config = dict(
    n_head=4,
    tie_embeddings=True,
    optimizer='muon_variant',
    lr=0.0102,
    lr_mult_qkv=0.4,
    lr_mult_o=4.0,
)
MLP neurons of a small language model. Each row is named by its layer, matrix (gate and up: input weights; down: output weights) and neuron, and shows model dimensions 0-255. Each number is 500 + 40 x the weight over its row's rms, rounded and kept within 0 to 999. Numbers have three digits each. A neuron's up and down rows have the sign that makes its largest values positive.
After each neuron's rows, "fires after" lists the tokens most often just before its 100 highest values on Wikipedia text that the model never trained on. A number after a token or word is its count.

L5.gate291:495411492457521546508484497459504451415493539516436568493487509480561465490506509491452468533474470467596558506461516539436445535477520516409492512468459450530454514477456528532530484495495467503428511455459519464493497564536555510521530475550501556511521459516415496524524482538512508473411492491527530513495553511532500550515518436502427510516450494562562455447485425518479462507579544514455457534494478487540469432531547489422502473478472545489484508581565509518537502462522579538499518487484534475499430490472495427503427584411491421599525458446506432507515521544499473521462519557588499471509541531524534460527498497475477454418418545559475454580437471500520454526471513528414516424516466481492486492459487530493481525513538507511541593446565512496513530491510485
L5.up291:528428484463565523475539455446490559530490502486467479466411526513514538524538439563518477451492546558507453485501509520474531599469515430509542495466491508511484481531482451502521469416552491519512488515441547540449538503483546528503483545492561519545445500539454495476443508493484540532595568486446443373554525558556523532537557526517494554495534509501522478446486493468483506494536445519486482463572517513501478473422493521546461509541441484525485504580484448513549459526535501525489470433482483528555468503451496524446584441481530515533485534493484536464561394433523513480552471493483478461473454502542518497536468548541391452486514463504564458554482505512509495522452531531503450510561533451481501481434517468472519596545494602584485496542461529462442475410454500
L5.down291:499480458476508416559451485485509486536528486531525510483510479533536530529542452512570455520498464559535501540496516459468488492454546437465445474382519530479529497521518570481508508474516466481506445528544460477498523516494492499473517510553443529521445536468434487573480510539521479542531560525572522529457418429474439532476551489459472433437511494488506457577532505549513457525472524539489487497467496537477517449565536483515489464458524538409478530505525503487547498536503539595542537517475532500378510463538501567478515530594557442472514461474475507500444529478438477509492437489513458426454451445506473515457438433458452491408463484532507565539468445467426511499487469569503525533408504500501539512463568538489462485506522486471606537454605526472501528455556538
fires after: " b" 27, " m" 14, " B" 11, " s" 7, " T" 6, " t" 5

L6.gate466:488521521563503418489508506487466510511493484459519454494525479459530488486555529501451510413499404594552528454491588484454504474410509530557527527539490474524493509519523495568446450509427475495437521427528556479494522499461445446487461485569498521486443446490577496472528464533476528564511499471453503596530493468542470469499426511419503545538509377481549526535490528455470493514506449572475496505392491469445515584520465450515486509505484482483517468475523480505499555558453472460420464504475559518541505505477439511577604496500524539555458522545467552511557502473475522482513445525409485429505527494526494462560522490580483511505482531422480557516499560484536469498469453492443443505495513518553532498547503460532504509558449472499504495495488551533557552504550571
L6.up466:480511580554493449456542555468487467437507426582520461513465590528473484465454569502488465460465416491542615533491556489509503480489540510508459465468459487493527460506572446484477490508508519485495520472455538522516526516573509407469450488468453451540488442433512568473490444471470515477540465487534524479514479535498529580451390514551469517485520435470483469569423521523545525534472503507448465519513521474423484454440533510466483598547448523454489482543460462601514544468490439451428495490539494511489505522582466465502503505480494524537482553517473553495511502540394513459473560479500543465517487468512482473470567495516451469527484453498517489507567541504471473509530434537512504518409506554496497502593542494562482493484416477441457520442520531504480506546569497
L6.down466:448469465465466553493490526479478496529539493519553490481537471551387511524528496520505475520409492555497496541539539433543404479529569528443509456544508536466567446538447479429443433502493507516447503472508470495487481513458490534504554545539499499489432568464460508541534466504554493458574501492485468536488485481503545467628506479495509514481464472491525457471495548507592511443462433503441491503513559434468537460506507421525521428585498436455522532558476508439615492520551442494519503467515490520467561511415490443532517437520509461490521485460437525506492491448392556527530459492543459436496469442509486489573525509456534471530422543413520549511495482538455567525541538547460541516566530517525546486500515517541503505487449470536487454525484476534521477523531458
fires after: ".\n\n" 79, " |\n\n" 7, "\n\n" 5

L5.gate614:512526449467452453474457511557542493595512456497449427468458496513483543547436480505528466483415463507523512514478454524436527474491556449511528518486503509433462502486482499485536487508531502455507499523569518523419496478529536468521421468462544571509485460501503546484527523524427495474463484433449451486500508521523487516550515480468505504561529519467529528461440471513432504459495477485480562496536493461487527528478567460559467438550523484430469503525449480462449567555488459525514557544535485498468523469484524485489495435535523405574551502497459462543493486491475560395561570547516566508441430502490511480499546422591499470487512552426457448490458459578463563530489542582515489501516434518417433518540432512541489459558542437532548513530429494544518417464479496
L5.up614:456508521536483533519550435545494524512553550544565544522531518477517465492417484472458469493466491573531573478531527561505555474480487497517463530532488562494504443463502509444508512497539451475402592546500496509509579458495509540534527570448507475534514540523410519526537538539537574508431480420531487477490532525452476579573489518479431557429542454563514563553508535516517554499473438449473482544532512510447483469490454477548514491474550495568503465508444600531437454477554578509460475450516538528565442505516533513475524501505479432504476543475567530475520517514438473530583482495525479478467397459526442415531498473474491443498542536469502490503520492507563490490511472457538511482457516529511456576457459486497547488479525540558542462485452396434499475510536504
L5.down614:501467544547525508484463579433497432506479512483487562540565474432529511498502436457472510482437529537492560474460535504519460484463489533452545479469550472475476594513475553457556489450505499387548464505532543546504524525518531524501470522462567482491484532561475490533484419539506507543539429415439448553513512582564415486544505480431487494530447493552366504535487505389492500448484531485479510446526533479468564450475528530556551486524490434454457451498515488521498517554447518499559477521449487494485493520508537580517537462419510552574571539511409458458459432471480524435522468465470487461524516484483533534551467522488490519521533512535519431495435538491427504487472476472501500462551464518525505503509449486504494458622506491527500519485534552521483529499476519
fires after: " r" 30, " c" 13, " inc" 11, " R" 10, " cl" 7

L6.gate363:529516492511556522481344460487483523568448455514499469446428492475497493494537483530469513531471499472487498576489553475511479529477534528481585507573485497503480507512509498447553507480507513476462490479494507554521529474480455531524509482418483529469510491520494476513585472565552473578483520500529505454568490496497528457498488545450425587554516456486546486455551486479533581527524485498435525541515562622529493451518465557467469536533513485490487537544492562509508557504520438441461485497519562488487438581489495456447522503582464519523480581469479481532500474436438480506530547452455529490525431472508502601459593533584418463489526545500443494453501462447501518494423545511450508545497559542458485447473508548500492582561516512486500451572473524551500461453515508
L6.up363:456454484503418504489501535445480448517528450460565533495438568537465466511482522464468513460499557518465550483484492458498507514506500497545492578483533504468526519530604493547535604512492468540523458595523536587503525448484514559453425484482501552502506522479460500466536544497508477532485468486458522461561510496501516502488479573543496492542484454488507474476481470547527493425474414543532503447479544495520541425544443476434519436529583517470609471517546504492550467487517546513586468490491514455557489545557538452456549442451399495544505521525507509492487501515542490408449559475562424524567416476501478495545564464558535499514532541450499541559489467499513537463496543478493539455427491412458493595546531481479527540454487505534545471516503497498529538514504573
L6.down363:564572509471548462506445480422533578499543472475447505444512532434569508517539477514560476444513438460499518444496489484571500540441529533431519512567535576604439560524417540494506453538485484537532516455506564511570535462474465536543463499541449546483480518480532491536547408475551515521470510476570463526509483553542478465474478432417518507437443500481471473499550404446547551520496534463464468557500485461519519484430447514510490549486564510488494541460525494400473534495471484477434504451516540505485495455515551502471448524552491518535482546493511522441510512464445533442544479446499531512567536503486479478527529488540421532461493529513460442505469457461470539514497547475430563422407476546539534512490519473432501506554506507479470556505429512504532501480495435
fires after: " Col" 13, " ch" 12, " r" 9, " R" 9, "our" 4, " Con" 4

L4.gate451:472526527563499520442464395534537489547554453518543492504579525500485452510503504503445529497497467472520503549474527484564509453544552542514500458529506512411418486525467522460476501509475567542462552460414478497434475569442493505556571572516501465511431514510497503589496496563449501540600529444519491535466478536518508493449555560509491472497533489527533443497513571461446441493480511535468480480540456484452494521512554532448491520528575462518461524512447546513476447571444457552430549445539510499481539539515455544524514501527493524541525503522510538498461484512542417506596443490489547490511418539515453462584528501475577498527489531498512521561407516452511526514433523436542401481481499460574433456508480482491490541482512442446491499448566517486539468509478530
L4.up451:509483505471551523519482484482486457518583462567510494464540503524541522471541508452447482470523506495511475562509551471564495490540525508541470395512458527463473441527570505526457483545448520497503526503506489553501549461466477448568596542425554539560450518484473485538484513523459475512479556485506509580450462465517502440432465510447546501535506453598504478477495489466389435460548503507422565462542526481479529491449507508451452568519530557451483464452452459465472496560547485500422524467493521511485533460494483533460555544545512494564509507504423513568488476497557436565562483555479531489604484551549462466511511625459549438536444531455472496458488487510497494518518502535483451410453590502544546519498500491479516561493514476512501541462489419496494486526452491
L4.down451:491476502479495475505485550509464531491564462536508442498487509511462563509486467494519512519478467503478552543535439449495453490545530612543483410481469508503487503580477500516564428470486581510509517542525483463420492582487457561447554488462437484538443612479520450495489440469530515447460489472510488499494528488471502428479572492470512501514480441529484473517417490524527477439501486466476466520483455484508528483482564499509540487531445448439564545488539490473545472521539497493419456521475523470513537500424460476490563542544494488473454503478479460512509552509462559514555501523529479523518463519533506524503576445470574539563558470488488515442509496411532534525417495572524440448503601435499490441507411450618542440464435462502447542506496497464551488483580502
fires after: ".\n\n" 82, "\n\n" 9

L4.gate28:473506495543545499487495485425544502379469498499456573460531509549538482544472583500511590503503456462496464479464459499533545442479586536482476458488527472483488450519555476543503437534569554497477576467527567504496524497443493500501507588501511482469519403489448496519537531516484504534447518537457486517523514569557475549436429503511501426514580524562497506453499433548483433522558473518509456457497528526561482528496509507409519521463588524480509510571495543536475457553557476500507557462493513556446472541524503521577476508494533505479497468520469488539465585557533545494473569504423533544487547492526516586518491491490527506471489546601539481473572511481484477460545445529387453486487501468477401537491478499480503466449511416511533505508514462480523535468559499
L4.up28:575554436465481502490450512479487506471474527490522479553544585558540473524556518432514480459531543481484493463485435446470533472498539481460533468488552554487486488559463491499564524551466566465501586507513483498530525517475475560497457595530480436415471461521517475564487494492530538462526558533506414579592426566486463483439461458444450558452552521477451520500503461560503519516524523509524524494492480512516479553457552513427468478529647507460558571528460436577522524496505475511478475503518514471545492529526520522572503532538512535463445436510523459539482449518500514465534508457481468447535461528514451542573420472546477515498510491588564464463492471502505469557553452565407483494479450470512497527492480497542500503429526455427524475445485461514486513462480495
L4.down28:552554472559453562538537459518515541534482528444519573498495545584524447483562522459565444539490494538524535473537515509453508481473494543489538481505477584488516485602557452457577496484473515501510501525496442491540465488525492422444491510571416503423493511492506509498477550425497514522518480492480532532467494505434514464409490469491448542514536442531482449568575592508461492494497486522479475550508528574483452560420557496479514450533525525505478503591481513472581485522474508476496463497515515546547480513450543521526480463491514527507510523509478480471459516502533466396550415569560485443468479472486495436555488555547510468539440443491487427399471428468539525554516436485513426547507499515498506561529496506487509516537515445550484519487541471468476597459429479
fires after: ".\n\n" 28, "==" 15, "==\n" 10, "\n\n" 8, " the" 5, "P" 4

L6.gate173:539496565429541477546496507491483465535550446565450510493539459464412447561467483519491511490523540460486463466447442461490484553545520536490540535475507523458547518467522476490480520458480459477514497507431475538472499540454529523589426516462523436481555547503504535499466400461464450474484434523482473515536471503533554478521422477510533515510451508504455426517414465506425520476566515452434489524477482376570480512552521450527453507469524544495526485470416493526507529563503464484579515437516532516511480538547510451469515534474468469541485520531481515469442478508527532464522482569525482552505542516566553497489573560531422577473478581474546524487423580473448508474575518487465526466538442519539480538511463477489454489522508434552533483479503519488561460620481491
L6.up173:511515525439495432556545589490477433560535494522510484540443477459467457514504555566542539459481561499511480442445470418500551470533525573464497550508464559526537567494498509443457524483456492494528428512425534504444468480468519527524532599535471501502554468472490583465485457503515535487509451467615516526561468483549428516542445495510479444547502506504556458496524450553444486494484467500494488371443373484532476509529457513464507485514476458564524456530529498540506556469530545473564591461483521529518499518519506430504513551554488465502454532481549508477484442539494543483492534497531437500460543446523521518519515483505565484473388494509450492499462464559534492510506515519476480560531450427491469508473530498551482493478525521572522424547511491484565473562457466
L6.down173:505502522542546476468488405453422532471562576479533573598492491513469548514523438493519449464480527576507492469518499496527483490473472456446519428509502498483553447538530471471520453445472427487510506497514518494533530468476513516486550510537528493486499506507505472518446430537526555532498495517482521549449558550479515477494555472483517493470526476512546531461536536578588442529473440470502458558520541512482484578448521553512521509601533496456531508495453466478633450480548523486444453480503462490477500509538469484534502548463469469493410528437462544568551466447508403509489569483483451544516513457518482478555412558509468519481485372513497490512474467465499483540516530431471502442485493511495472463504544453487432538503420519482443512443405503502404457498468462
fires after: " w" 19, " b" 16, "b" 10, " B" 9, " g" 8

L5.gate306:478492516491593395407496475535569523504516471513489520413497581551534476447427519483542503491584506455468555479479520498510565503560410505520456502514528529513562510497501523504509524463468453564497480503434522516576440556557545518425554494460502478465488538507509594471456542531453530532512531470496522491463461546453464422511566466509561503457473476552559460490535534502504470478490539505478546481443513450459470487529422445514459554502560560470489488479475476467495449465482529524476479497433538493498516515576548421508509553479525455447524497530428484531515502499496535426530466532486479444515543424537503446483606484473464478531560532566469476498507487521525510475475519452486521536480448480503534508483472479438523545437482434492599440614506445478528525511538521
L5.up306:480569463452451482535473423457511528455493445514565533456496517606467506503491539404433531551515555543465539521521464522540459496496462524540441520460484477460490479549449519534556506520494462464495512559496489516524523534436508514462590454514492511469495467466500462488513473500569474506450500542543551497475519522479485518485512429479531526502464515484459477549542592507531456496457508458551549508487474505400527480506474459453472525572567509531431458566519540452527522566514481551546574453395409478499525550543557408561514588549545506542437454484518525536571472506505512486484490554548479523491527423497515414508516472545423486417550483573501489445471448546532481512495513501551555514518539486500469526534511527435494483525450504528496537474500431470547488557457463
L5.down306:472462461481538423466506486489534545499497485512485436454546513467558540526552561511506408523512424515447524481476549482494512514530491531494511470545533518477562413486501529469449456457502518507543491500506510481494490547554538487412528490467525476473499488506425567503543569497440496450527497433536465418499431530536434473517496560487504508471553559440572458508476552561496496549470551420505409500573433464528547433510471463474483483444457541508503568404506479508498526485548443591469421501531521543499510469518455508463491476479431503525497513547514573564458508506510473455534498504509541462438523552503563446465478507514483462556533524493495416507451535497531504500437511425481476441451482444545498443484457498422469505480498498577480513441516436554503465423490582
fires after: " f" 29, " F" 21, " C" 9, " b" 8, " B" 7, " c" 7

L4.gate286:535493465510487512491540491477531478441471505511505520417604440581493535509583544547568591532466499491497545514556473482545507512489555498476522457509430549533550424543481502428492569498586505538456461477501539506489488513504474513582495522442443502425464425478426528524501567489471502478494504536494475532504512600524498544478495381509493528526550581609464523478457466496515555483516501479492555446489505553523524447543486509578542501461446535491487511543528488514515590464529440478481501451426559483524527524525501569469517506530526440531439426504513513494542489478569520525576480532491498506497475495463514508606519512480519484512495512535503543522461472513481477432409484516525421532458465552501480489513476568486495573523465506576495512478517426510480442485565516
L4.up286:511451457469508483559525540512490467436462573568490545502566465596486487521560536524585528496541504503515532538505474457557525518499547499473564523506494563530496417512468464482504514471554472546504472496484464456528477572529493451560523523544504537449519452436444515484512602513482468425526477541501490485477477621523518513522465410445464534501502601607505507470516421531473504514501568512538475470500495439526549494531477578580506528548481497499478502591536499499558607549495419485490478443456546435507552492484521517534519538457544447518481546494542486514498500492462529471482445474499511534509425480508485527527509499468455562574508490511520573551489437525517505431477442557490522487476456551514541493518498536531498577512475515505494527534556406463498470503576512
L4.down286:510501571520496517518510523503424409516461470504556560491455480530468494548528502589572441441488507481461486518496484575488488468515505510499535520475495494471482377504460465443486520520504458555518476599545462438512526474547470517519475569547549556477484521455500527496487554462512545485527537493409538510393447535528487493494482413443499452501459545526538509473529542603484462560515552501498523556472478537525498504491486502466472532563532448486531488548522456474479535538469432551467566489444527499464538518501482525508562460445528491488615504523497482536527452551438561490481470476513503474474506522476501511561505506444551502519479524546489564488490448502484518482536450550472627439506506571474504542517542508527502536456482567512547548540549446530519573538606567
fires after: "." 14, "-" 11, " (" 9, "===" 7, ".\n\n" 6, "==" 5

L5.gate282:527514459475508478497500475475485476482538501444444472566468463434505408488508517436452544435466547479482474461536501516509457464482453537422501526526576517498586515476517451561489472498465454457458527503512521486540498478548498479494461476554523478469460467541466407493523474499505465405527559474448465540433477452564464521527472500534522444548506444542451418440459473433482378509461513513522442522480482432535509448490508477509500476386452508493471515463504579544521503567445493579477476435485572516537436491467518470523584539460469491524428502483571540488555546541494551482524486478481485515472473448501460440562487497520546526465534537543539454471500472487402555531509546479491491538522506491496512572503486492450488451600505452487466498497565481482549474538500588
L5.up282:483544491504528474485440458497477407484520516472576392470484489473513456483497576468469533478495486511483470448562478449532487441527458487484515561475503452442527513521529513468484502422542427494509479546500501457491491573522525466491541516474493463447494458500484539444445496541507516462528499470528486521430510480533485527529529470495485423480545414478506392458440547475476471541441473524529468544544515478550429484495501467543466474444434562483490475534537515532461533580512535602527481380469541553598462495407490448465547506448533455518519588477554537445549494469503516457556445496545490467442454437538448486547527524481481440521506493499495471437484478562484511472554504501507512532540463499462485518532463443462471496516466475574467472528548484458536513497542624
L5.down282:517472479603552591515543482541517541530545511448504527480502563527569524503472495509504520475521549485521453547483503563432525487451467495455490470418539519451436469483529517546537472520474473567521474464506466505557506513454511476473536569439440444536505450508547520465500488453488458538540474495509534493459536481426500479562547427531477505558547539529566542473537531509533495556497529500529502449507520544555527608422450474495522486503535467531511493543490524405519534449532523557512551501495488481444571424534455535500456463562514497471524523578507453544448460484586516515550531510495436538490483484475545523502451446540549538504584459564514483543399539452508521556503448457581459492494477521514434446498607502448503453534492523499487488477459484434492459507541429
fires after: " B" 23, " b" 17, "u" 13, " A" 6, "en" 5

L5.gate441:458531551498467384547469440491508564534464518472522484499521581571557502528517440506503543518496468480449531419424491525521539540442404503480517577441476506508475510485582497535486573494525468486498495405481536521455420542535564449468519460494455510540429530531502457466579538485527510520529532488518491514540445408533475486488478468518499509502499527506525467472503564511452491515419539479451546489462452465532459470537542516421562510479514573480517501533560535524437518419485491527500531470515550535464573510520420482505432536519540486452530439508483538465497488545517470433498497556486466527575452503469504466503617457521496514533439493507540580510491489460527453515458530499539491524416490455482502485440531470464508593500456449484540497489430534512525459560535527
L5.up441:463513520526475431529447513500557567439574443450494498418546460564488521449508476556520596518481512504496493489482475463469508533531426481452525563540487550499485533527538498573504520517524480486496518458496580504465545515538518576484456446469504481518527514522462508513477484544500455485505460469498472468516525453467551500490500456567476540507476568531465440464504497511478453483512523450419560484448493536566523540515527490481487494554486600481516498558543495527534507408473479503552579480539469455446560502546417455489435507465635527515511457539476527470524505482424490456502510496510416485485453511545556463533579528547512487481492518519551547489399517522514447531376479537463512507436521503514463513461508459475471600506431449476553489440494552448448485543513515
L5.down441:431470475448514583547519499531527587478438487523470530540534539518532537493477542514459535548475534484520477460452507487470488493567544452489426591470505406500472507504501485487464526541587499498418498555508564483425408462517545563516495469463524539477535504511613477566524505468458506509469545442465491516513487497531440493446493508493499494504473502500536486486545496488487496500482416530539522487506480527458544517463484508591519525420473471493474570485467535530445531509472563496526535494519509413464490453549471505509476471535496462497544420536514547456464571542571488498531492581551475504536498506519459533481501482528476551565599490508484505495413554570502428447504533459494523529618446569545474492466524507504468543488492519544503514519467421523510396566493426
fires after: " F" 22, " f" 9, " L" 9, " l" 8, " det" 7, "v" 7

L8.gate353:580463538514482580478503565479470619468496521547510521532511466511479528454497473514502539519511472563515501554474475533504501596560488443513494512497480540513508525514388539480461569437520540526502503417476527501482501524494578492518476527426475472443502463501515502547529509495475494472499447496477549430531452524488502447554484456580490488489449495564414490609463489602445532504422476491533527531444555457461538502524476498540510479469479536525496519516540530414477539547488509486485459498485525490528510526494555541533505517603542516452527566517530537532517499486437449487546531560458478570564581406492509439524611592485502534518476532543513422523551471464517501546535534501506497491535489537508499534485505486429482483492453405476455562486518502551467527471472479
L8.up353:447497496488547536533471469492491498526476482534413490469461446514497482511536448486528457494495489511512515536554482458597496478481489456458474438435507523461485468536416505419536490510481595453490457526526522567533493546512496479505510500544514487467561498578509492445565543534445484475458470504458582572473548511503554514467450457499533443452440495494547499517484524556490598547471541490491507573447547461434541525476548550383513498463547497470492517452523526457443491518500444495522540483524588486419468446563490491475513494519544399472466486496516474509507505439553543556542470514474503412544509531560565524507597475438496441472539456492518438546514568539511476553527508482432528517512512474520454444534442497523512506480553461455519460508479394413504519526501493
L8.down353:473435446523526516463520481422486476501647534466449519468576445512479549495459484486502494510540531500556461506466545517491471520459425490444516553505434442527516541512539493482472547463551479511429505559439574551479507472512468501491493503488482503473491521537545531502502608454505497482554502428474451492485553537519478495483577520460538489483520560508565510479530515587406541483493468496515524540481538483534489518501505561524530416410564514555535450502470506497450489473515495540442428468474512528502538539494446585434490497531405505411472554434578510555545481502483509530481517469470484557504466580483458545446477493468487532517498516547482543407492522430512487519467433465503520502562556497478543472516506608467489481529485428475523434466448460472505476518506521
fires after: " and" 21, "-" 19, "," 13, ")," 5, " as" 4

L5.gate95:551523490543504510512473483538480512498475471504479499526454472523590401542460582461462511464553462425530490531471503483453496540441542553467500524572527507542497477457467597563563537512555515468567534455485470457535478455518477477520475503566542473444489523443479530550498395454414498523514467552518444508537510515515500524458518591450479560472507504509506481519523546480443548493542544562582496468530498584498558510523512499498491586425482394433510501455560502460517522468485554449493454516566550519466552523492527545464537557504533490464590521512450507525490486469444478435517436541500549459516459537509520539472538486508460441488562488446479494483510484466473361476500466490474522486497457546461528471510533504482498409443461543465561476448479511486440498491492494
L5.up95:468489469520550536517451457544490508521444457485550504429497473528486529485480532556493516546536475491559427485505503464567512455470506460466470484457475487463484430503499472509414451519644525471518557439488361517496501469491418467539509465404545483463486600454508494459479509550559537480481446565531544485468510522466462480501454560486422448481489534458456513501552426496507488500524555532525589499431483552438530477474562446485536503519493500503494485537484505432542522485538558546503481462555516492529436485511497507480561465478498476556486539443547554505501548494445497536534460556485547475517603478494553565445486592517583580515507495515505508445539496484517484468484489547453537489544571513487479457475506539497429496467479539470476508532424540464457527486522531
L5.down95:489502534466476552523586513513479503488506398464506569437475472445508438490523463531566524463523508502442548478546499457513576487508506487537532510497478461494530561470455468485547499500458521483555507455464511491510521533543528548463458465544444528481479503541515480489517430414447540519446520484426528462499453474442489539521595495521588468489570523450460557529441465467458481470532515497558472485516513497525487500444473520427506519492514479515451544510534503473485456537520409446541485578493521533523543452491484529571508492518492473528504546488479504460531508432501453483402464492453458546498510586488490519628511428521481485553466421425475546514522581501495518506544468482491504517518413466469602476578470483465426558468506542586515560445502502504537434530467453
fires after: " I" 20, " The" 13, "I" 9, " An" 6, "t" 5

L4.gate342:571467555472489489507574497547484436455521482518457448498506512499523497522472484496529566528459568557561530483511426459557483494509504507532534456541473481524487526512501529507493497536465546462496547534526434490561499484541460403480525573439463504412475390514521497412528494451432474499458478499487566497503482517499472463508483487492413449496462494460472545517483496509430492530479545505501584504423559465463459458415496572498510476544463499495589458557505471537550478533537548481569449474540564533445481551487562510476538477524546451492531485507458536529470512510414456488404508563515452525534556479426497527541540481587467604515504518501482505520546494503499473488425453521476432490545463554517450510504427513476507448426455512503444563452470503499480484475502432
L4.up342:523486393428492469468479445480524465543552411481479522466533562445445539460475504471469512497446499526514567483618480501509502499587548485508459503496428510426567507552493448460484501447585477561427557521537479496482497532583519550568494509525566453481497468428485503479483508527443535489464494450428541515480437521506433471504484493507570471514542502543470451491505500467547520528470545493509503547439533538530516512504532535492488507417478522544481473486507519431484489507449441534527540454528498484481505406520554507507514528404434497423467523537546522520499547462477538527543536477519488528459504496566482581556504563471414472492451495535540485532543523451488527524543523519479499445505497514511424449479430520528563518500408468516502517532477436505381517537490531
L4.down342:528494433476478499505419486485511536427511492534416517455495556480500534518497521504506524496490493492523508477514451477474564489556468499560453488503462507465502440479508503566469517486504423546461492453462509520506489494522486550509533488521541465501533523382561505523573477566476530475556508539471481552446499447524500540479483504466487415511559403548413510584517497445492490511487460498510587568484456526498480442487463441566563489437487489483593564450488489503489480530498594528518538417491449487537535507533546504484471442455462539428373519510521494549401481512501507519456431492535510536503465424508464483520514475429485456463495540542473485472474495446462552570546525513398529453534499482487482475544516538541515452499523510448485498493548529542494522519595591
fires after: "," 28, " that" 8, " (" 7, " and" 5, " \"" 4, " when" 4

L6.gate171:540530531452456456510491534428517489532473529433483531536516449476479554505547487430491594505454486487493494483489455462487527545491531497478538538431482539546490504523519441513428419423525465503571480449537512543563469521435544575444501503501517436566535489557511444483452516465480477601513504463454532517543472513479457515501428503559541497540438560455464453419486542508544484494515520451463462499483469398403525579529507541519519554459510517494513491478529487479493489447525514495545483546477521483519551412525498485526524443519472385509500503522468483449444568487451480424460504440547519536473468552423509488459507460551503526546508526528381491460537514484486490445514480494501483545447534453454467458492434538465564495437514418500447525508486449528479480551470490
L6.up171:428546461453480480524578439453514535474460400428437493511452516419521503480478501517503531505463544501510417519463520532531550475526506424494554478505487489468517472504504495574463507434439541552474488536524600495520489470490543514390448467518542473489444444506498566493450478457439493522551444467509508543558491543533510566506492537462496472586490475512495512472505556520474538498505501498521463441468502500446475523435493516487544546485477500493484514572588477459556489465505403475496549520470469527515577456548515454505512543599484507545520541545464534514548529505455498464507475476648366535453452497505493490577481461466432497509486591524494565486533568517482516433472478467494525475495526472555509525529498504498498520420513480496469554460480512542465501467506483
L6.down171:436499561511547471460511513462536485536452547513463479467527490502483500512559479464547528485474519497549484493499563495479482503434506549512507488507525464573508460471475436533530468440524476458560475503577504517571564533498523524569495441515457503559474462533424439470479508499476435534505449520391529484529479510447512499468498499559563537569500442507466556479484424460457534505491492484485520500479479504507584488516523531442455611509465496514544514478479488550465455519498476553535469562583570452482485450521501453489513500491477442442482512442491541547457583476562497453533564453452478462524613464466519456462503493464527466484520473522429463488529459497376489529521439487572553508411540474475486516425571574495475490500412502436409522493495502484529521530482511
fires after: " f" 25, " con" 14, " F" 13, " Con" 7, "on" 5, " v" 4

L5.gate267:446507444520478479526510504434521426446454465465523542485500513475507524477564523526495534468476520486457499523492561501533412611431491441515429488521480443530558533462514509471492539500515552481609523479522522553474474484535526512446482472574542528496572497534481411511479504574463484522504510517439487453446520489491524446428503534524496487496521490498488433435456548502536429467491475471550494492509448489503447522497480358571511600513521492481540390535500513560440466551436508458527470483457524549558568527535523476428532484485519495540501480509446455472536466555523501511499471565510463490472478508503534459467511496517463496453439530497562511560520498540505545509463605509501449403486433537564539568499478465448472533536447467489538510486466562485463476451531467
L5.up267:482488444513471498531460451444540480452502435492554441536543492506479532458564453490456475498502479541561536519491558492515422543552474556443468452495480447499511585467549558502482554498452420443540487533471506482505499583502499628451492432490518536521515556548439483566457479537489397563512524486494570439427491522482470574531513512502472396453563514491537462473514518566487477514463526465501434484531501542520459530546431484444489541500517499525555527545514528466528477429513529480508547488450527527527475524437470463511500433595546462532509452454495505480511431515521532544469528561551501518542447485463456404500527534551536487475531528506548464480455469552514480466509596446456526507533551506521461529558510473481468541473452435532477473478457541494466475535469525
L5.down267:523457479458450558476514475575483545568515504542475484488426599522545467485503508446397563452435508489532510515529476521479532535495541552522534518526485542454459417583448431494502477579505454477431534529545477506583521437600492469423489498434475462511503474451566540482502471498556501552536486494458523499541525497488504458568448519455474492478570507558436513549520474520520548492479515484547521462543579460500510490536510448563450436570502507471435517526490537529481511438560442484529499488533506442477433522500458498549536499479433531466479510523413431479476518465479498534493504425521480547525545459519460558465505571562528529463477517532486395537510480390527496518539475508525499522528510518488489456477453565488481511454498493469538465460548519467426470461533546
fires after: " F" 31, " f" 21, " bl" 9, " m" 6, " for" 5, " W" 5

L4.gate395:513491469466515529543464519540480479539478541479467493490509513440515477529452477623319517480530479523538448504518506598486481536509530537542450472465474524468463416482555481502506520539463526468449472578467480511519508441452479531472515591486466516439424551455537490504478540462456513533495439518506480629535555494528521486447538508496517534537498548454500528456517585536420528468500490550536517512536510539522524476544546493472465495437450466499560478519539490508512482462567494568512500435450555505518464446464521516585499489428446464463460508475499425469473463500483502508479505570438563546515526494575521505539526496516495511456540448544490530551515510537506543587449455482528472472527538455517497458506458480504514553441455489549522477437498447545512525556511590
L4.up395:490501450507520493498506585441590529493526498459429425509538501513531605455551478479496514519514524424414527475489470441462505497510511515480460462421473431477499463496539470573444430485491585439437525510533500523511485455563462417512517466476433488497451475549471495459543526555503436471534512542527550522502478510474465504460451506485468467539613439500532531549533504465451496409551522491403488464492518533478531478528497430440508539531473554501482549523550510487497529538470464465451515569539550496476521500473453487437553566547508482502409558506492512432545477486425474500485480516506493502554456515349468478507499500466465515463503447492473419546507488510497549484453524470516507498477524524565488493498472523502526448566530472514531486545471482481536516564538406
L4.down395:439467520512519560471415469490480507488581477515525414564567510418523515438464465477504535520439500542497525549491515442537414478508479498487492510472538497448527494496522457430500509447499527468479515429520525483514436508511501502616548477441480512521550443541510526496436488518452504487531519464456531547526524430503490518547506492480396464525558524517527429532557540476448542484454396512509490511504507470484486464496520445426507433488531505489501440534438454515522525483505424431437529560499475412549590526487506469564545470497449477530479533519549431525451510542419563532470520476522484466553471565570496458499543541486467537564446494537506462535488504533575502494532425478480524563472519438567475502529549475427534517502458493520538420500517446499461522535540499
fires after: ".\n\n" 68, "\n\n" 12, " |\n\n" 9, ").\n\n" 4